{"d_model": 192, "activation": "geglu", "qk_norm": true, "attn_scale": 0.177, "bias": "all", "tie_embeddings": true, "init_std_qkv": 0.0604, "init_std_down": 0.00725, "optimizer": "muon", "lr": 0.0123, "beta1": 0.95, "schedule": "wsd", "seq_len": 256}
MLP neurons of a small language model. Each row is named by its layer, matrix (gate and up: input weights; down: output weights) and neuron, and shows model dimensions 64-159. Each number is 128 + 32 x the weight over its row's rms, rounded and kept within 0 to 255. A neuron's up and down rows have the sign that makes its largest values positive.
After each neuron's rows, "fires before" lists the tokens most often just after its 100 highest values on Wikipedia text that the model never trained on. A number after a token or word is its count.

L5.gate487 [109 104  81 109  99 149 113 151 143 113 102 170 109 104  48 119 133 139 123 177 122 137 156  94 136 179 119 144 112 179 147 142 112 133  78 174 138  75 129 162 148 153 214 132  85 137 136 158 166 107 164 156 144 157 155  79  73 132 136 142  92 137 103  99 129 196 153 115 107 149 169 116 182 181 124 151 128 144  73 174 174  96 130 110 122 108 134 100 136 190 183  79 132 148 106  70]
L5.up487 [118 149 127 150  85 160 146 110 132  94 113 107  60 103 113 100 109 102 126  98 126 114 116 104 166 123  68 175 121 150  66 124 145 121 107 145 158 174 143 202 129 143 176  72 135 159 147 159 151 123  59 108 123 137 125 118 112 128 118 150 228 101  70 143 133 137 168 120 151 102  92  90 133  73 145  69 107 161 135 180 143 132 123  78 131  89 123 106  90 153 160 146 124 119  79 108]
L5.down487 [125 114 119  81  92 167 140  58 119 172  89 187 140 112 141 123 151 138 138 109 107 136 124 144  79 131 161 125 171 125 156  88 146 101 100  81 108  92 120 140 125 164 143 155 155 201 165  94 209 192  65 132 106 180  97  77 121 164 173 123  92 120 112 103 177 117 159  93  53 174 142 107 173 136 100 134 133 119 109 117 161  96 116  58 137 151  91 106 144  93 142  75 142 136 161 148]
fires before: "-" 44, "\n" 6, " and" 6

L3.gate425 [164 156 135 137 121 134 126 147 145 125 142 124 170 106  84 161  92  65 185 141 136 109 154 127  81 149  98 131 166 130 124 134 121 170 175  82 111 140 102 160 117 145 144 150  98 219 136 100 139 153 134 113 121 108  90 143 153 137  70  62 127 119  65 136 135  61  92 128 173  73  87 114 123 139 150 172  68  57 107 165  92  97  84 160 172 125 133 143 140 122 150 123  99 128 175  96]
L3.up425 [122  72 219  55 100  70 128 161 129 151 165  97  94 139 148 137 146 153 101  72  88 100 135 134 108 145 142 134 112 114  94 111 113  90 122 157 153 138 128 110 140  98 110 127 118 129 121  93 130 141  93 102 138  80 110 132 150 124 162 140 107 125 110 134  97 119 133 101 101  78 132 171 120  75  86 134 116 105 145  80 122 152 136 125 120 152 182 178  60 107  83 142 127 161  90 134]
L3.down425 [143 148 143  98 133  87 159  94 140 170  90 158 110 124 145 146 105 135 118 104 162 103 120  81 114  76 135 154 141 146 108 158 175 125 179 147 161 101 111  59 143 131 129 153 171 115 185  73 143 108 131  97 136 151 119 134 141  84 116  66 116  85 116  71 151  65 119 119 119  94 152 185 118 184 105 124 149 120 109 137  88  51 137 120  99 144 162 196 113 155 117 114 147 124 168 133]
fires before: "," 19, "." 10, " of" 10, ".\n\n" 9, " in" 5, " old" 4

L4.gate1 [136 141 122 154 149  85 111 114 200 107 226 155  99 133 101 109 107 163 128 144 124 221 156 131 130 136 138 119  87 200 129 149 168 156 116 155 115 167 148  99 109 110 121  72 128  79 122 103 105 157  94 180 123 133  98 130 163 141 137  89 131 150 110 134 179 129 120 144 133 158 130 125 138 105 202  79 107 138 126 195 106 124 161 162 108  85  88 139 145 161 151 154 136 116 140 124]
L4.up1 [170 127 121 131 190 121 116 133 138 177 115 132 126 149 102 127 106 129 114  80 111 169 145  49 147 152 122  74 180 120 116 134 158 131 177 165  70 154 130  85 184  53 123 173  93 127 137 158 108 110  92 139 184  89 154 136 154  99 166 122 130  92 135 115 119 134 101 148 104 137 142 147 203  91 143 164 114  86 137 163  90 142 122 141 123  79  94 237 155  82 127 144 123 108  94 172]
L4.down1 [ 88 138  88 147 167 184 110 179 149 131 129 185 135  59  96 137  83 139 155 143 111 166 150 170 118  87 171  91 121 136  90 125 143 138 134 182 108 153 141 133 107 157  92 150 110  81 168 108  42 130 200  74 155 166 182 123 142 142 158 115 127 196 144  97 141  87 176 127 126  93 161 135 116 109 117 176  72 102 102 101 151 150 115 169 182 128 120 129 128 158 105 110 170  63  91  93]
fires before: "|" 46, "R" 6, "==" 5

L3.gate494 [ 59 113 168 177 163 132 117 182  83 148  92 107 148  73 185 171 110 136 155 129 120  91 131 122 199 160 129 135 144 195 118 114 165 156 100  86 167 127 107 167 155 139 152 103 122 131 100  90 202 129 187 109  85 143 158 144 133 100 126  96  88 167  96 193 121 133  83 127 141 122 118 128 170  83 158  66 173 127 166 155 118  39  80  72 105  80 141 130 115 151 167  97 124  98 118 138]
L3.up494 [119 141  52 175 112  68  87  75 120 123 188 136 132  26 127 113 153 151 128  76  97 113 126  89 137 130 161 104  86 102 149 133  95 146 172 119 126 179 130 191 127 129 122 110 119 136 136 137  92 179 132 177 128 138 143 143 129 119 121 147 104 169  88 113  89 115 114 166 174 123  83 164 102  82  75 142 126 113 120 159 179  94  98 189 100  93 115 160 163 190 108 167 125 111 139 172]
L3.down494 [133 169 123 109 145 100 102 115 125 140 124 116  88 112 120  98  54 108  96 191 125  96 173 109 129  66  90 107  90  84 158 143 137 114 131 100  97 121 177  78 147 104 154 156  69  62 158 128 143  87 112 107 180 127 192 137  75 163 111 119 132  84 174 111 170 195 152 124  97 123 109 139 147  85 107 152 138 130 162 121 134 139 132 115  99 122 171 125 118  99 112 145 116 121 143 153]
fires before: " in" 20, " on" 11, " by" 10, " to" 9, " for" 6, " as" 5

L5.gate220 [106 161  94 145  85 114 118 134 154 107 190 109 121 148  94 209 135 141 187  87  86 149 152 138 158 179 147 101  87 166 110 171 110 144 181 149 106 157 118 123 103 103  90 123 136  61 136 132 164 131 134 124  93 130 107 119 159 134 158 109  97 120 100 166 152 104 126 119 141  76 136  66  99 107 127 110  92 137  60 148 106 115 143 125 120  87 120 146 164 146 131 121 169 186 162 155]
L5.up220 [176 167 119 135 148 151 121 171 110 131 212  98  98 110 141 156 135 131 183 115 146 190 108 138 175 127 156 167 105 112 143 161  74 158 176 122 156  88 122 124 129 149  98 110  78  96 105 122 110 145 137 139  85  99 102 166 107 192 134  85 115 143 195  82 123 117 165 167  94 134  98 142  76  14 108 175 108 126  59  98  97 122 108 163 130 156  51  76 142  79 117 168 100 151 128 167]
L5.down220 [ 89 113 125 132 107 139 104  79 158 146  98 118 114 188 140 149 139 175 117 114 161 163 186 159 103 151 162 123  99 131 126 192 119 128 138 144 106 133 109 121 109  96 107 171 132 127 154 144  48  91 166  61 105 134 160 164 120 144 147 149 115 156 146 106  96 148 165 153  99 108 148 158 130  97  67 162  88 131 178  83 152  93  89 106 181 146 103 166 208 155 139  83 204  80 165 138]
fires before: "==" 19, "===" 14, "|" 11, "The" 10, "In" 7

L5.gate95 [148  77 140 168 157 160 170  83 159  96 137  86 114 126 110 144 127  96 108 141  91 107 163 144 174 112 113 117  96 124  78 178  97 165 219 144  92 118 118 119 141 131 128 142  79 163 145 184 176  96  86 104 104 145  72  82 121 151 185 141 137 106 129 180 115 126 120 144 134 160 131  86 172 185 183 173 147 126 124  96 129 179  31 132 142 119  98 139  85  79 145  88 142  75 147  85]
L5.up95 [113 157 130  84 151  76 114 135 148  92  97 158 140 147 168  99 121 108 148 160 141 176  87 170 108 182  97 103 140 178 148  57 160 132 119  64 123 101 177 155 122 190  89 158  48 157 104 134  81  96 140 149 122 116  85 137 154 135 159 144 130 136 147 143  53 154  96 162  56  89  32 154 173 135 117  89 138 109 101 151  74 113 147 143  95 145 171 104 139  82 174 150 142 119 126 115]
L5.down95 [153 114 159 111 105 128 143 118 122 174 126 126 103 170 138 127  89 113 115  68 118 135 122  79 162  77 123 124 153 141 171 133 108 124  77  97 160  87 109 139  96  86 125 133 130 164 167 187  85 114 175  87  83  78 148 120 179  83 122 150 156 153 145 123 105 129 157 116 115 113 110 183  69 100 113  89 103 159 187 106 107 163 176  91  86 150 122 125 112 137 105 128 127 174 143 151]
fires before: " " 50

L10.gate311 [112 200 117 110 132 124 152 124 110 120  98 116 168 117 173 163 154 142  82 172 120 117 133 125  97 129 123 151 101 201 122 102 133  96 122  99  79  96  86  94 151 124  88 116 100 184 110 103 120 192 132 173 125 114 141 106 135 183  86 120 138 157 172 112 119  80 100 117 140 161 110 170 154 157 163 147 182 130 140 126  80 153  92 182 106 137 151 131 173  97 133 145 223 105 109 135]
L10.up311 [134 120 130 196 121 115 120  88 168 153 117 156 108 140 148 124 110 121 132 132  90 162 108 125 110 147 114  60 127 112  96  87 188 169 142 149 188 155 120 140 101  95  92 169 111  77 152 130 139 145  96 145 117 117 104 139 105 129 146 127 147 129  62 152 104 138  89 119  94 115 122  79  83 108 141 159 172 208  60 199 158 143 121 137 104 155 120 124 154 115 131 144 176 173 151  94]
L10.down311 [150  79 153  73 106 121 117 142 112 128 127 216 111  54 149  81 153 121 134  65 138 113  86 100 137 115 174 162 107  29  98 143 143 102 107  96  82  85 171   8  99 140  92 152 104 142 135 143 111  90 114 111 158 131 102 155 134 118 161 171 145 143  88  69 122 134 134 143 152 121 137  97 109 146 143 110 154 120 130 149 152 152  93 132 174 115 227  84  83 114 211 166 166 157 151 164]
fires before: " in" 35, " at" 17, " to" 5, " by" 5, " on" 4

L10.gate364 [201 119 117 168  51 211 118 130 172 139 104 103 164  92 102 138 120  93 177 114  92 101 123 162 116 100  92 139 163 155 136 154 173 146 180 146 169 123 110 144 111  88 178 148 143 167 150 110 147 160 142 108 123 144 116 106 114 147 114 111 119 129 116 128 133 154 123 138  99 117  98 127  77 135 176 104 121 124 108  98  82 119 115 165 116  93  98 133 126 152 105  99  79 167 178 122]
L10.up364 [182 105 140 141 105 188 102 153 149 192  65 127 165  89 106 137 146  76 139 147  97 119 165 186 120 105  90 100 126 185 108  57 149  84 116 137 156 115  62 139 187 106 131 147 109 130 165 119 128 153  79 134 128 148 120 146 180 142 183  92 114 144 130 109  98 112 170 111  83 172  95 140 126  85 140 177 127 141 118 102 107 161 147 152  92 178 126 110 103 135 135  93  89 174 128 131]
L10.down364 [ 40 125 130  86 150 105 135 109 119 106  74 123 160 121 158 126 125  47  97  84 133 132  97  95 149 129 121 153  99 173 175 145 100  67 163 180 103 210 172 172 138 122  74 157 125 162 132 178  81 114 137 151 164 155 103 140 111  92 155 100 139 145 138  88 128 131 109 134  99  82  93 109 134 103 144  91 112 156 109 146 128 149 104  88 135 132 115 137  84 137 190 130 104 103 156 100]
fires before: "," 28, "." 23, " million" 19, " b" 6, "}" 5, "illion" 4

L5.gate278 [101 150 124 111 115 150 178 117 144 157 131 140  88  86  86 145 107 104 116 141 146 148 112  82 114 144 155  96 130 139 175  87 112 155 125  74 140 142 122 180 117 161 148  89 145 163 139 148 129 130 131 147  75 148  67 141 123 124  73  93 107 121 137 131 141 143 126 170 114  66  85 122  96 109  62 134 117 163 116 218 154 125 161 164 155 113 195 148  81 114 147 127  83 143 143 159]
L5.up278 [112 148 156 112 135 132 171 163 137  78 103  96 134 169  88 130 139  74 120 119 182 131 141 149 148 102 128  71 116 166 113 103 131  96 127 169 114 157 134 102 108  81  79  96 105 117 131 113 156 117 108 184  90 217 101 139  89 106 154  78 172 188 102  87 145 169 172 105 117 185 167 158 140 102 173  69 144 128 111 167 105  97 128 100  66 109 166 148 102 113 116 125 217 153 144 141]
L5.down278 [120 133 151 109 163 173 149 132 115 111 168 147 128 142  96 131 141 109 108 130 139  98 100  92  82 106 154 165 175  62 178 164 150 117 145 109 163 118 106 115 179 131  83 126 193 178 127  98 133 175 146  89 128 134 126  99 200 119  69 134 146 164 134 131 173 156 117 196 116  95 132  81 129 122  65 111 175 147 106 140 144 156 163  89 192 210 151  76 106 112  96  94 103 137 114 143]
fires before: " " 59, "|" 11, "|---|---|---|---" 8, ":" 5

L4.gate51 [ 80 133 111 193  96 132  65 199 127  68 107 169  90 137 167  78 113 121 141 132  88 158 136 114 131  93  92 107 168 131 106 117  93 156 167 152 104  87  81 156 146 114 149 117 106 142 107 129 162 176 141  42 157 117  98 130 179 128 134 176  98  98  72 150 124 113 114 181 169 122 141 121 113  48 161  94 121 120 111 138 164 117 143 128  82 131 120 148  95 127 143 140 108  69 157 120]
L4.up51 [134 164 117 105 140  71 176 115 148 133 102 205 120 127 195 155 122 154 112 182 118  88 167 136 136 116  78  49 175 121 102 164 153 119 160  67  67 107 104 167 150 114 161  97 154 128 109  87  95 135 130 164 189  73 107 150 143  90 128 121 118 137 140 158 147  80 102 100 121 136 135 128 173 124 149 134 149 124 123  52  83 121 137 170 169 100 116  98 166 100 165 148 117  66 145 117]
L4.down51 [115  80 186 101  86  95 161 140 123 162 113 154  72 116 128 171 110 125 168 163 150 153 140 139 143 164 102 120  45 133  53 194 100 190 122 194 184 165 120 116  77  90 112 136 153 210  62  97 109 107 129 119 127 178 136 147 157 125 122 180 149 125 119 118  97 145 164 141 119 102 126 139 127 111  98 101 105  87  68 125 148 114 131 131 102 120 112 158 159  85 160 146 107 125 160 185]
fires before: " " 33, " of" 7, " ." 6, " that" 5

L3.gate214 [120 104 122 153 144 122 130 113 119 129 162 127 105 126 100 109  95  99  95 165 136 151 159 179  99 118  98  95 148 133 143 122 121 144 119 124 103  90 169  76 144 110  91  66 130 143 116 125 165 141  83 133 131 173 111  95 127 131 188 118  76 155 123  96 181 109 133 179 129 139 136 133 130 167 184 139  46 150  88 205 158 115 168 168  57 103  79 127 113 153 159 122  86 176 109 103]
L3.up214 [144 133  95 137 124 150  84 163 136 121 170  87  99 157 166 112 134 168 124  85 107 178 122  98  85 142 140 114 132 139 123 132 147 177 154 175 150 162  55 142  96 163  79 118 112  89 171 176  84 108 152 197 129 126 164 147 135 119 127 171 168 107 144  74 116 127 154 115 144 134  77 124 163 101 159 114  94  56 101 178 128  96  71  72 150 147 148 162 117 138 130  66 150 104 152 121]
L3.down214 [ 77 185 124 122  81  98 131  80 138  70  86 137 120  98 152 205 135 127 144 183 139 166 153 168 122  98 109 139 108  94  92 128  79  44  86 189 116 161  93 157 151 141 176 120 146 105 178 122  82 166 130 162 121  90 150 133 150 192 134 130 102 154 151  77 123 134 155 126 149 141 113 168 123 177  97 146 102 141 139 123  72  90 117  81 134  92 139 132  61 121 116 136  90 140 165 137]
fires before: "-" 42, "|" 10, " " 6

L3.gate165 [112  58 109 138 113 154 155 131 142 106 147 177 145 128 145 109 117  99 146 113 101 120  83  81  75 141 147 128  86  98 194 111  96 176 147 136 125 158 133 107 173 151  95 112 124 137  90 138 167 104 155 129 161  53 105 159 107 136 104 127 107 209  69 120 176 154 165 124 145  98  72 106 115 140 157 146 153 135 114 164  93  86 102 131 162 166  99 118 161 133 113 205 112  74  99  52]
L3.up165 [103 134 104  79 166 166 184  49 114 132 147 111 138  69 151 118 183  88 151 179 115 157 180 140 103 141 123  91 123 164  73 168  86 129 134 106  80 129 141 110 111  62 122  95 157 103 107  86 127  91 133 151 135 147 118 121  82 105 154 140 109 153 153 201 154 188 103  64 153  99 143 143 123 141 151 202  79  90 133 153 122 156 147 118 149 153  88 163 126 120  79 111 113 141 113  68]
L3.down165 [ 54 102 158 135 122 162  95 174 164 116 161 152 121 150  66 144 142  96 130 169  75 134 111  71  30 116 167 148 121  95 162 132 148 131 105 102 149 141 154 157 123 133 101 103 108 170 163 130 144 105 123 162  86 122 185 162 157 132  99  60 100 120 143 114  88 133 115 122 170 101 146 210 136 118 168 187 104  92 132 104 124 118 133  98 151 122 117 158 143 167 142 115 134 149 140 129]
fires before: " " 51, ":" 5, "|" 4

L8.gate127 [162 137 118 138  87  97  85 142 159  83 155 126 135  70  88 121 131 110  75 169 143  79  53 104  95 137 177 115 127  88 110 207 105  83 138 143 131  94 144 188  98 102  91 172 123 136 146 108 129 146 157 138  97  95 104 138 124 133 104 158 109 159 158  77  90 140 141 166 124  75 173  51 139 103 110 113 120 105 165  86  67 145 136 105 182  86 121 142 149 129  90 135  57 176 193 156]
L8.up127 [109  47 104 163  95  91 135  96  39  66 127 124 172 136 123  78 132 155  91  99 114 133 112 149 122 127 131  99 104 127  72 148 127 168  96  77 126  64 111  98 135 133  39 139 137 154 150  98 156 112 154 150 114 100 162  88 175  95 171 108  91 133 114 127 145 158  92 158 174  85 136 133 119  80 155  93 137 105 171 108  92 107 167 122 158 158 138 155 125 128  76 163 185  93 131  90]
L8.down127 [171 186  85 158 126 191 131 195 141 170 115 111 161 167  99  84 137 127 125 174 118  86 125 159  89 112 169 161 155 135 183 129 128 127 110  60 122 168  96 170 130 150 102 162 131  83 152 121 148 136 141 108 167 134 114 135  92 123 115 130 182  98 138  94 215 114 151 146 110  95 118 107 117 110 122  73  91 140  74 118 109 130 158 102 117 105 127 147 174 138 185  68  95 194 135 130]
fires before: "0" 36, " well" 15, " the" 7, " a" 5, " of" 4

L4.gate454 [164 117  86 157 115 145 114 122 139 107 217 127  83 160 162 148  96 145 100 186 118 212 156 136 120  81 179 106 143 149 151 146  98 130 110  96 167 100  88 153 151 100 117 164  55 126  91 156 171 167 120  86 167 148 129 138  99 138 108 187  89  86 197 127 130 108 118 136 132 151 137 165 172 164 149 133 110 103 115 110 115  84  93 104 153 139 157 147 102 152 116 112 148 111 106 117]
L4.up454 [121 155 158 104  98  75 117  86 126 112  74 214 128 139 132  87 176 136 108 168 138 157 160 136 170 127 126 144 121 119 105 142 140 160  56 176 132 123 163 112 127  78  80 170  87 113  74  84 163 166 139 145  74 101  89  75 145 102 159 132  93 141 130 166  86 166 129 180 177  89 137 164 146 160 184 145 160  84 123  92 215  70 132 152  96 129 161  80 112 105  88 167 153 129 142 133]
L4.down454 [149  92  98 144 153 130 137 179 153 109 113  95 162 163 105 154  61 159 119 151 126 134 175 135 147  79 166  17 120 145 139 118 151 119 149 119 148 101 118  81 107  85 153 113 116 137  81 151 185 112 151 169 191 131 101 108 145  96  82 128 123  78  83 146 163 137 159 129 121  95 154 157 165  78 121 172 126 105  78 142 108 138 139 180 160  89 179 100 149 159 116 140 193  81 169  92]
fires before: " a" 48, " an" 7, " was" 6, " the" 5, " is" 5, " known" 4

L4.gate8 [106  80  65  65 143 132 111 148 174 209 159  97 112 152 121 129 126 110  85 118 158 146 146  52 145 144 114 112 102 134 194 109 114 108  78 168 128 109 160 187 136 150 113 107 170 169 175 165 165 151 146 156  89 158 139 162 156 104 121 100  69 123 143 121 103 156 164 158  37 130 136 133 153 102 128  93 116 165 104 126 111 124 145 171 158  79 117 161 179 125 124 124 113 232 145  83]
L4.up8 [126 162 100 117  95 163  96 167 154  98 115 125  81 176 155 153 111 103 136 129 135 116  75 136  62  71 145 101 149 147 107 106 122 163  71 143 122 117 210 183 111 117 139 105 128 124 164 131 189 136 155 151  25 172 132 180 126 138  84 133 142 145  94 140 156 142 100 149 115 124 126 127 166  48 119  72  83 144 151 120  90 120 148 157 129 111 118 135 133 120 179 149 145 145 144 119]
L4.down8 [117 149 193 153 137 125 164  90 123 112  50 178 108  91 126 153 136 221 126 104 106 110 125 159 159 134 124 129  84  88 123 127 147 137 161 106 143 209  65 109 158 135 146 157 169  99 107 127  92 143 105 138 131  76 112  60 117 102 166 112 148  91 188 123 103 133  92  86 155 132  96  85 115 180 148 170 133 101 213 129 116 155 114 120  73 178 139  57 106  71 102 106 128  96 132 176]
fires before: "-" 55, " " 8, " zone" 4

L3.gate362 [110 165  92 159 146 124 101 122 145 151 100 104 163  72 166 170 122  93 148 130 130 117  91 112  82 113 156 116  79 186 112 184 134 190 163 139  85 102 112 132 161 146  59 141  98 131  97 146 101 149 102  82 111 130 103 175 189  95 124 129  97 154  97 117 138 193  77 171  87  74 127 138  77 148 138 143 129  90 150  71 136 102 141 109 150 134  93 157 131 138 177 154 159 174  82 155]
L3.up362 [129 150 152 122 133 153 154  98 117 158 126 100  70 143 202 195 178 163 134 145 156 120 142 151 116 154 163 132 116 164 165 154 131 123  84 112 142 151  93 132 129  98  90 132  87 158 109  65 158 128 187 189 161 114 120 160 148 131  93 131 131 170 101 125 153 116  97 134 136  82  71 143 117 161  99 118 162  98 121 113 141 126  61  39  92 115 118 166  97 110 140 155 147 182 132  90]
L3.down362 [ 70 129  90 140 142  94  85 115 101 129 123 117 103 111 133 176 133  91  76  91 119 114 108  91 120  78 138  94 119 116 155 111 173 162 238 132 104 108 136  71 133 171 121 167 100 158 144 133 165  72  92 117 114 123 135 144 112 162 119  73 121 106 137 170 161 160 144 124 105 148 152  85  66 118 130 192  64  92 145 212 179  89 190 183 151 132 137  98 115 103 154  68 104  84  98 188]
fires before: " to" 18, " by" 15, ":" 12, " on" 7, " in" 7, " as" 6

L8.gate23 [171 134 125 140 144 123 160 165 150 110 156 147 172 161 164 167 139 109 151 199 127 158 125 119 125  87 159 147 153 170 144 151 155 146 169  90  56 122  66 157 123 143  85 121  79 106 188 171 179 142 170 117 110 128 166  68 120 111 172 132 138 112 144 155 118 156 154 150 178 145 159 121 157 109 173 192 100 125  75  98 123 152 123 156 117 141 136 162  46 139 123 123 105 146 109  86]
L8.up23 [136 130 126  81 153 144 164 116 149 110 182  99  67  82 138 104  91 160 110  88 143 130 192 156 152 111 156 110 135  95 162 122 119 142 121 111 107 108  72 106 103 117 104  73 195 111 133 136 174  74 160 162 131 127 106  96  82 139 122  73  98 132 112  67 119 133 143 116 120 126 158 114 123 196 120  95 193 165 117  78 170 110 194 107  98 114 159 149 166 125 114 160 178  94 109 134]
L8.down23 [157 167 214 125 184 140  97  90 155  62 137 120  94  91 146 137  93 109 106  73 137  74 131 110 135 189 163 140 212 130  59 120 143 142 155 115 176 140 109 135 147 148 107 136 101 139 127 111  96 126  78 134  75 162 175  81 202 100 125 174 114 204 121  90 109 170 170 146  89 127 114 178 163 108 126 144 125 210  85 159 161 159  91 124 150 138 179 158  96  97 130 133 120 132 146 195]
fires before: " " 56

L3.gate204 [146 104 152 128 158  99 164 187 174 150 157  72 152 149 149 136 120 137 170 139 110 125 135 158 157 149 125 134 128 131 214 106 156 147 200 171  99 127 182 171 178 136 121  91 164 185  96 157 169 120 139 127 113 124  85  90  82 160 101  80  96 110 128 163  97 101  66 140 113 104 151 109 143 173 112 123  84 184  81  88 107 126 102 136 178 117 208 158 138 107  96  60 108 203 126 107]
L3.up204 [ 60  98 121 151 160 128 127 159 204 137 166  71  91 116 132 118 108 182 223 149 165 142 103  98  90 147 134 122 108 153 134 182 155 167 171 143  66 146  89 151 128 158 106  97 143 179 125 242 124 102 130 139 137  95  91 138 145  70 124  99 131  97 113 137 132 115  79 137 102 127 152  86 173 136 123 152 132 148 104 120  97 100 143  69 133 127 171 142 123 114 132  93 104 138 136 186]
L3.down204 [191 164 138  69 154 106 131 129  98 184 124 182 148 118 195 123 131 104 122 133 124  71  74 125 112 140  82 126 145 120 107 148 213 149  47 166 171 103 152 117 164 116 115 134  75 125  76 131 136  94  96  79 103  87 149 167 126  97 155  97 148 137  95 119 115 147 108 135 141 140 221 151 158 117  62 131 197 126 127  90 112 169  85 103 166 118 133 110 159  80 102  96 170 139 156 149]
fires before: " " 33, ":" 20, " UTC" 5, " zone" 4

L5.gate495 [117  47 117 112 157 122 139 130 115 108 189  79 164 142 129 134 108 100 101  66 202 151  91 114  75  95 128 119 148 101 146  89 125 122 138 187 145 109 109  55 153 166  94 103 137 146  97 111 131 140  93 185 123 105 127 133 180 148 132 149 156 125 110 101 130  85  99 133 101 154 103 140  73 144 155 160 172 117 135 130 137  95 121 126 147 109 139 139 119 105 127 158 102 138 150 107]
L5.up495 [ 75 102 186 122 142 119 153 117 113 118 179 121  82 129 144 110 170 172 174 140 101 131 193 122 157 117 122 119 106 155 120 138  97  74 129 156 158 132 161  97 131 115  77 122 103 194 146 111 105 149 176 163  92 132 141 104 110 121 182  78 114 140 126 199 142 170 147 151 125  75 109  97 110 143 160  71 134  71 103 150 101 138  90 127  78 123  53 141 132  72 112 195 127 107  94 155]
L5.down495 [115 185 140 124 138 165 121 117 163 131 194 102 177  69 112 124 151 117  88  96 167 135 119 169 119 119 151 120 115 103 153 102 201 109 102 173 110 114 178 120 112 197 171 101  96 140  98 167  92 123 128 113  72  87 102 142 139 130 169 140 164 106 149  52 110 144 102  89  95 118 148 150 119 141 111 123 161 139 162 112 141 151 129 163 148  82 104  98 147 120 100  81 129  93  74 145]
fires before: " " 40, " the" 18

L4.gate445 [141 176 108 105 107 156 102 118 154 161 117 151 113 104 121  87 109 115 138 104 106 138  70  99 117 131 108 143 131 134 129 164  84 160 114  82 133  82 139 166  99 105 142 124 109  92 144  95 155 106 190 100 139 109 101  77 156  75 119 204 147 176 107 178 105 116 170 117  99 152 145 132 198 112 135 163 149  82 184  72 175  62 116 163  93 161 109 124 132  96 126 112 169 146 122 145]
L4.up445 [127 123 119  98 119  73 166 137 131 150 124 148 107 133 158 136 120 204  95 151  97 116 119 116 151 189  98 134 154 126 132 116 134 153 140 163  90 136  40 100 179  91  86 162 110 114  86  84 148 136  96 173 156 126  86 144 119 133 129 134 107 152  95 113 141 100 106  54 134 151 131 134 118  99  93 109 135 145 186 157  86 152 166 149 122 177 167  66 121 123 197 113 171  99  83  86]
L4.down445 [121 199 114  85 151 123 116 117 181  94 125 137 106 117 185 185  75 109 104 136 158 104  87 120 183  94 192  94 104 109 172 158 117  88 141 147 114 113 126 129 123 165 185 121  88 141 154  89 134 111 105 152  73 134 108 146 196 113 150 141 116 116 160  91 138 164 133  87 138 103 189 134 153 146 132 108 180 139 119 106 140 106 102  96 127 148 168 137 133 111 134 107 151 133 122 114]
fires before: " " 48, " in" 6, " Ab" 5, " Inc" 4

L5.gate322 [133  58 154 174 108  92 124 160 198 143 192 157 119 101  81 126  85 102 168  99  93 111 124 148 130 111 143  58 138  61 130 174  98  89  83 111 133  89 103 106 140 179 117 103 127  99 126  83 173 134 161 141 148 108 180 149 123 122 121 152 126 160 132 158  95  67 152  89 181  90 129 135 177 146 140 144 162 108 164 119 155 131 139  77 123 108 132 157 158 120 135 168 140 126 108 133]
L5.up322 [103  89 145 165 157 129 106 144 139 104 148 143 121 175 149 170 150 100 162 123  86 174 164 145 147 106 142 117  96 136 141 151 148 113  86 187  60 127 132 101  95 160  95  71 134 160  80 132 106 168  97  69 105 132 102 121 125  84 132  49 138 148 124 149 100 156 145 113 122 100 139  97 146 139 177  40 113 125 154 110  97  92 113 137 127 140 197 114 145 118 160  73 109 162 131 180]
L5.down322 [ 36 124  75 135 140 123 137 151 138 168 109 119 136 138 169 108 104 167 130  86 146  54 113 198 114 137 159 127 133 139 197 147 115 140  72 153 104  78 108 129 117 146 134 185 133 131 155 106  95 118 187 111 172 112 165 119 162 121 132 137 132 192 121 123 147  89 149 125 139 100 167 117 190 140 164 122 155 127  55 100  87 171 151 127 107 165  91 122 159 121 156  98 128 113 115 159]
fires before: "," 68, " the" 7, " -" 4, " \"" 4, " he" 4

L3.gate156 [161 123  93 154  98 165 104 129 160  94 117 123 132 117  62 126 193 114 129 110 138 173 168 169 100  67 113 113 187 117 192 110 110 190 124 101 129 128 119  74 129 149 151 100 118 140  99 106 105 120 192 155 145  78  85 119 157 127 174 177 129 145 164 182 140 149 110  54 107 136 160 155 114 161 169 127  99 127 112 105 166 120 181 153 114 184 172  79 140  87 140 121 128  64 126  97]
L3.up156 [125  57 144 122 107 110 174 132 124 116 152 126 138 145  76 217 138 130  63 143 130 154 148 158 108 108 130 104 124 143 113 103  66 118 153 167 173 154 130 133  54 141 152 100 124 147 164 123  49 172 153 132 143 187 159 106 148 127 201  96 143 130 155 168 151 117 127 100 142 115 173 147 121 113  81 128 127 119 135 208 170 104 134 133 128 127 116 164 188 125 138 172  97 117 146  93]
L3.down156 [107 167 151 177 140 168  72  97 152 176 165 148 136  99 149 108 106 162 121 100 148 101 197 159 145 131 101 109 109  63 172 160 138 129  64 163 115 128 105 109 115 142 115 134 141 132  94  79  66 105 162 135  45  37  87 173 175  68 120 120 159 144 142 133 129 125 132  95 130  61 121 164 122 142 107 173 110 160  95 114  99 118 109 169 111 123 182 126  84 151 109  38 218 111 116 131]
fires before: " " 60, " —" 4